Weights of a small transformer language model: width 256.
MLP neurons of a small language model. Each row is named by its layer, matrix (gate and up: input weights) and neuron, and shows model dimensions 80-207. Each number is 500 + 40 x the weight over its row's rms, rounded and kept within 0 to 999. Numbers have three digits each. A neuron's up and down rows have the sign that makes its largest values positive.
After each neuron's rows, "fires after" lists the tokens most often just before its 100 highest values on Wikipedia text that the model never trained on.

L6.gate86:493389534495506472594462485473516512468502515492548563526460471485518455439507498518522527462430557499458524480507488447565530446576567429499476450539515452521436570417506492514533485498517458473558448539488452440494527526453471450427515558445495476536545464522470462538518467437502471443468462497484478545409524473533479454425445475504512582524517546474458504489428487517466568492566
L6.up86:481518577484552437482543444485480505536552413509518480527493534481499540499531539558555497502463535530545471549559537515493513505465517446532499477527481488545451480448568506454573554429570576502450487584524465551445567525452519515564523453485497490431534517486538473536484544470421466446502439531535492448416471556502536550519521546518532471497518497516561510528514554514489540431532
fires after: " S", " P", " L", "S", "ing"

L6.gate247:427549469464476498465554438463479499507466513499568487545481553485447443558515572512480487487478595472508421507556487506488505518534493466505536460553515508515540537435404454614549515520467495510537433510511482469506521439568474468487577539500519496548476523468525496496492493545467438481480447465609469544462454508498445521496455425501532520508483484482448549464450535470450489525513
L6.up247:507525502425474516488515472525492520543465574465555558394488542503454496532540439551489537524502530501476440559546462544542485449493492455521453521485562491503521545471474483513471539404509474419455425569464523504503523524532427535501504508490439481600439548477423539580464543550501474463505432455502518470455477528523496498432470484492472514541475487447499489515437535480498502510548
fires after: " A", " C", " S", "th", " P"

L4.gate193:527505525450493503456432502532476466518588519495519517508521468491453479568512567484508441506552488516410482470540562477520525485478425485524485520471456536478493499469579474515529492498503535474454462480478530503506495465429489533524540580436495457481476550566385516412538476503467525527471552536527485495533564513445576443561535552507477564504438538466441540559401523526514465568484
L4.up193:538510556472442576467519490527467530467478547548469541448514490426403488520517442526498495479495510522436524519610480474566514489453469529504473601456562498498521564543493518553503510482461443526483463448500619505499526497446530474501492484436453445498472522519500517547483498592514573499414546482435521483520498517455501450492519523450420505425498500454464502462490483490529436516419
fires after: " C", " s", " N", " S", "m"

L6.gate10:528481471540472581452531449485507523594501562484505454454485512552450589427446475467488472467444562505409490460480528461487444532530488477556512540450471494511450439561533422567559491567506551575520479436548540514512510501472563487523481590453460482529538464555500522532567482530531488487549537485531488473530532409464497505508478447544434525512444538512508519467456492498508514487409
L6.up10:516457517434553535518472500537583541564551472439488477455456501544467555471513526431473500499502460434374487448478490522476449484499631511492508535518564544515449500463527467465480488493554482510461493497475533518585533460455513517492438420407483515532449471451498546557414482464462589522498496437527519519515556510498476577528511473549499491462462510534531466491550451401528557500493
fires after: " n", " N", " St", " g", "ir", "r"

L6.gate307:459445526457503526524443476531475468521531555391494550497474508479481550483555468530531461556453499493502495495471493456462495496497506402485442529523531526487466436424445529529399495504553468500478475483560515582419491542520408495471435473506485446482493469467477532582496499550513464478450484487532476470495557485455539530476482455466557527502493469434464453463466517567497507575464
L6.up307:507473501502544463574484514514455456551482462486547536496451487473463519476479496551505477595462437532563526505410427519446518453531479503487490546563448499514521464440504490495456485515553404481534485411446528558470537507519515485439461511535574516495531495449552478494549463598486451453510528515549535481501525469495456541458512521497544493446515455486427398517500497474566512470475
fires after: " re", " C", "p", " p", "ap", " m"

L4.gate265:503494464518542496465539507490469420468508455561424556470491440541453529433475548517487449543594472536582389527487506458490495467490518495497469516506439458431492552476510511444413435523455529501540547503522477451541505462485475530513518475566544473556423499497537480514491494509540438493596547565525493515448521463478460564494495500551477484552451556517531525534486463451515424474542
L4.up265:510521539586412530618514481460470498486541480556560557404503494469512468471516425502465488509480497478512502495505445545485394528454484546591487521513520494513510570482569527568556469435523491525506447484525544433551397547512489472528521518536501519468598483429468462502477521490533481500552424523517470478572502517539514570532515443517485589512508460490483474492494538556535525439536
fires after: " ", " m", "id", "v", "1", "a"

L6.gate219:482502475468478527493448565534477535445494478569505516469563460495445503518503530504561486473490520526466518434453522500540466444414550533512516525484539482474487491436493497563507545571504462477478428466475516531471513447509478485431508489504538494553494454515444478499513449528529497534489480580467455537634601452466504469459516546479627510496466540549479481457451540466550461492508
L6.up219:569471410473515544552454499530532460460562498479500455490462463560506512481550542517517475508596509536499458463450457474478510512435448569485461478465491583482486513513538424520501500475493497487519504437495526532494455462404561429570422531479441505510484495585511532432499520500582474483484526523514497589473506451439416473572559535510467572471432467446477468547527443484512441496480
fires after: " p", " P", "om", " ", "r", " m"

L4.gate274:497597534514538524435432543478489479456558529489487515506546498522424416526469487498516506490458445486512490497532450434472550470476500495455447536506500545576485528489471521476496502443465492426507525540447499483432406472472474547439462468429482448491495526469492509458489519543499496551541500564491581510528455408522473480454490437563515477448471562472452469479513491526520492456476
L4.up274:592507527467497481563487541539514483487483503461513407518519513523525471501498451541607523495496481468520524470497500496493555487448454584486501529532526483466523521520442512505474562475426518427469543479455487493508468535510496484516522480487433449451488480516411536510446555480550467470474513411506547472478483524585480443490542431576489513511518516493475401499465409560494532503530
fires after: "1", "2", " m", "ed", "al"

L6.gate174:579450515490564507485468603544515454546492587543487498535536464465422504555498403485512496447410490514513550525538501503429540500537520452517523532424529514507444491443527488449434558505509551516542506496501506478490504458501479534443534528523506503518556541501445504508521482572499459484536539484447501538518552461500510455469510466574456539449552523475514486547539535545549543415507
L6.up174:459479508406560509491520505532499530503529432508439531455567485437513538439495427497512435520474554481525514567526529463498507446580501510483490544538539481553494480529531540545418420492502438510509480546467444514534470471501478497514535473499554498494486487522457483489463561503453410531451510470559529511481497546562529496486563467531448574472541463438546548465475494510478517526529
fires after: "2"

L6.gate216:517563480499472427508537513538481522467539466459504507488539532485480520527480531435491419406526521533557390503579442437517494461472475446392461539527499522469494459515502466551495460517479501535484512431504552507462520552492514512424468481565492462487527525438510478516500550474490520472518491536525485557568530437476515566504406468429453465561502535467515471537444471502469500505507
L6.up216:576558463520512448493450498494506538520538454475508562455576520523477514503464531476556501497486518505515458465549467549455531480501512410444496521515549510482479554493465468472477521462491400436500506478546454536578484506513485493486478549512578520531457531501512499478467590512492458471522482581540494553480552425504518532512476478469465585498418497518454518549429536454482495478513
fires after: " m", "il", " M", "ad"

L6.gate50:447571460426474510444492424575484393468510490529436519526415525505488477454524478522492430523518564548471472502512486460567522512527485513566512518435516436435479510469548570506542466514464540502490488474483447489505423564516462549457414534463502486477468543527469465532523550500560538462496481484461539542515524489552537501575493488403545516510460519474512485510553518456509497534460
L6.up50:447472463440562553524509512497476478549501453467503480533501478407465539480510488482477512535483482500500569471407460493463492509446558552550448485447497469486494556490452493422544477455473513548547467502574572486527553480516502485514514523499502546559487508477500501496490460503533428509478478542467552520494473484525464493507473465470512534568455466472530511496527496548546455542550
fires after: "et", " D", "on", " ", "ar"

L6.gate14:469447519477510486466560486542511456511531558539494541460597443528496480505480533485461486508459397497452435470471445510490467516502576471558543521523498494523517426526511517574532581455458522486457468485493553487449530455485563460467527492506452426512528483568408468604483474523496532449441476546449531501416562522410435462526507470504524484478480482518462491446423571451574509523500
L6.up14:526477426506550451491426423421500452504515460521479512491470475496471530479493428568565500529415448501469520512477493587501516424472465548594470508464538403549521550489505526528473475549431550487470546476497487532481428573445511416431481447522522517540507496490525481504520521518585472465485557446474520564489554505466458490503502488457501472473417482543490478471504485474512420493498
fires after: "e", " P", "re", "P", " p"

L4.gate184:479467551493464464472493499455481511464466503501473497448490492505516458442535535502529485475392479469551442412473552514524546508524486516521475461537456517466506546509493504528528532497547485536438521548535560547527503526555412516450481516478541483571520478556489474509499489482492527617549449560487504465503489473420533484532497537495476547497570465508533463584488554508466502557481
L4.up184:435455544481460481491514509474430454471524491581538455468500386514498601427531512476448474595453474446483498504509500546541561507559489505483483508451482548454585487529465523478523505455535520448466492499496534518504459496549544445561494540535567494542579493540485500559480497520491474516499492490521485428472513456468553538451589539441491493542545442465486565531501527460488400548463
fires after: " pro", "er", " A", "ro", "on"

L4.gate136:506383521564459514467533462454500468486434530487544495436482504522541519565516467498521513532469496504519490520545485518535460511568476422472455472558444471448573552483528478563600432486530549577513488507535561497526445574471452568511467561523490500526491425469523564505515523539509448468488519551474462473487472487474563529543461467404564482531502536512449531564478544555541488503524
L4.up136:497446534519452493479540494460482535537507617529518539517506502461504528504441483502468480492472497593562503497575500519536491535543491446457474486490450506480557576576497504502588440504563523496613504475516555537581442507478557501559502453532506528427504462497507553466503489459473527457480516504414561519549492545436521467461465428472547509478463495592501510545551454545468446460499
fires after: "=", "\n", "0", "-", " s"

L6.gate35:488512456445481509499483502416508449444552576498467541490507442484537484495489541471510538538473553432450467481537466525498538573544401516516484531531458555472509560501465501459467522564448475465485489543508499541531453528462434434529492528509446494497508456445473501492500524569450499496464531522532488559528613471528547466474479491480468478524425539426555490453460492496492551551520
L6.up35:503525513467520489508515478457553494421560492491451434472511506496549503516478448470505495418577426480424477498478452491431484478525489487537457494525502509481514566514514578503492409422542536545512512520486519446575522479454475501548531473580396421473500462452546506450475482489472525569526488494503524547548517473536448504430468493508449540495517510474517485510509529516492463439482
fires after: "il", "h", " ch", "ch", "el", " l"

L6.gate159:460465476362527530405466474467478499476520462456483491407461472527516497487477501562518566543504489542440502480541500433503468551502469470564482495496510565461452556461516481470471515532494547559487466462520498527519479513433547465509430513513594532492499501524499518419452549531544512492477538512539494533550477427469461494545536565536518494509546510455564480515518600424537486568490
L6.up159:392494536590511526453465451475441534565564492475468525494553505467427516535457494524489486495556513520482437505449524488537560504497533488489474554573491530496478511504507367520489439417468587503527484457529527398462517531473553455568483554480464537573465498479491506477472491564541447559546472472571409499496517497475514419435471513495481487535500538552515501488447530522525471502533
fires after: "an", "it", " f", "un", " V", " M"

L6.gate198:442411551484490500427569501459535470507467554498482493477521532538470528483435437506546575566559480486499531520558539520546578535486491566476537481547513513488516492548417519460550496416519517559463493518487586495445484472529451547512446541535465487491565524470493438490518466462463578474458504519476538478497528481486532524502547524505531459487514413405468539458510507519451513459423
L6.up198:456481505413486487514561470479509489477489448532479565459493651550469498488522511534540512497594460486441561516556532509501533519517537465455446502497505543507555501467464480552399514452503484487554489504452579475472422492546472541501453580476533487522523568506467518479456474469526570523489584480518511484589486513469462478407565547556539498447535486448513493525503488556524488517534
fires after: " o", " O", " a", "N"

L4.gate175:497501544493544461402409556503456482532475567472451505535609478493525450485465445491496479523548456466541508533515501503509558436521504518585508428457540445488422457486540531463543442533394552430475546529579531445485518479506462591519528505526579486542428515582536526464487459570467483503490464439511541494447530565455480427483515497554554527448472431442460503524480479460595503518511
L4.up175:538633542479536570484473442551520556495505470480484506480448481500509500543455492525522502504460523560450574533588462466578480489545424488482547511601489547579520444509465480574441494498545505536561448485464537496468486527508566538510465460475499515497548431443544487504513457508458485507554512592437477576543497467495459537508523447531510527502497500456469480484452575486525537445484
fires after: " e", "-", "le", "ec", "en"

L6.gate311:428469476513453477499466529438469534484568454431497450494465528524531539533518525479424484470456549520482486430519610504604524548571507517473430478520527527486514451414528460549559487574565500470481480511562450498540536510511537485519467522509485501449421499470451461529522517517535488525521493518538499470476449515514506501622434524473491536535494542479480486443460467474523520562515
L6.up311:541525548486508446434513518471586450474597564510519501474467527449507528528499544516419461473489491488451475413510494502527461552501547562449518454531467496460501548561515462477498457480525519474542427469474495516505515412525516484469495530509451490478447508495536573580547474479476500482530485431540538486547427489495439453479441557492607438474499564463526487446545513475474490523556
fires after: "r", " C", " sh", " N", " P"

L6.gate136:534467469505520505546496448435455539508436512537505511528485456482433474474558533551507564550427395564563526521562528531480654516496579467525458541460515522460538530526470494500479497454567542504512498484453521546504513423545481476507572462546518470509523544432508525504559444482504479510543549510460501600471501561455466531546541518482550514476546491530556500541473491482464534505473
L6.up136:544484476404501510544531549469501487485497523498564521480433508535544465596421483526530515512500523475488505520497486443451463528530486524539493407496542421444506464495560527471527532498476502485513502455516480448491417477504549472473524514527484538447492547513552527528499557548422543512514459502505488628573506476532492455510483523486491568525417488520511569511451584503537559505467
fires after: "ot", "r", "ri", " ", "et", "a"

L4.gate264:545553549470498528489476544492507478490468506488432573451518509546553522472468466476540508438493441529454489428484477520462610479566496484422435500511462528490446493432447486528543508543513525539547453473542453543481484496442491458491530449506497513569472466512519503508550538523491418494521495559410452506524487438483509488487527467499512539560459517501459538554428486475585536560532
L4.up264:516482512528482518469560431521502528507484488551501488531588489522438429512460461538496487513474422471485475485478471475567496486548508484501535443415530551501506521506433453525517471550447500554503460454509473600569483464563469513508507457525443517460454541532433543544507525516516518512477556491495503463460479599577540476519546487525547421532522522472459512520447525419525514485574
fires after: ".", "\n", " \"", "-", "==", "==="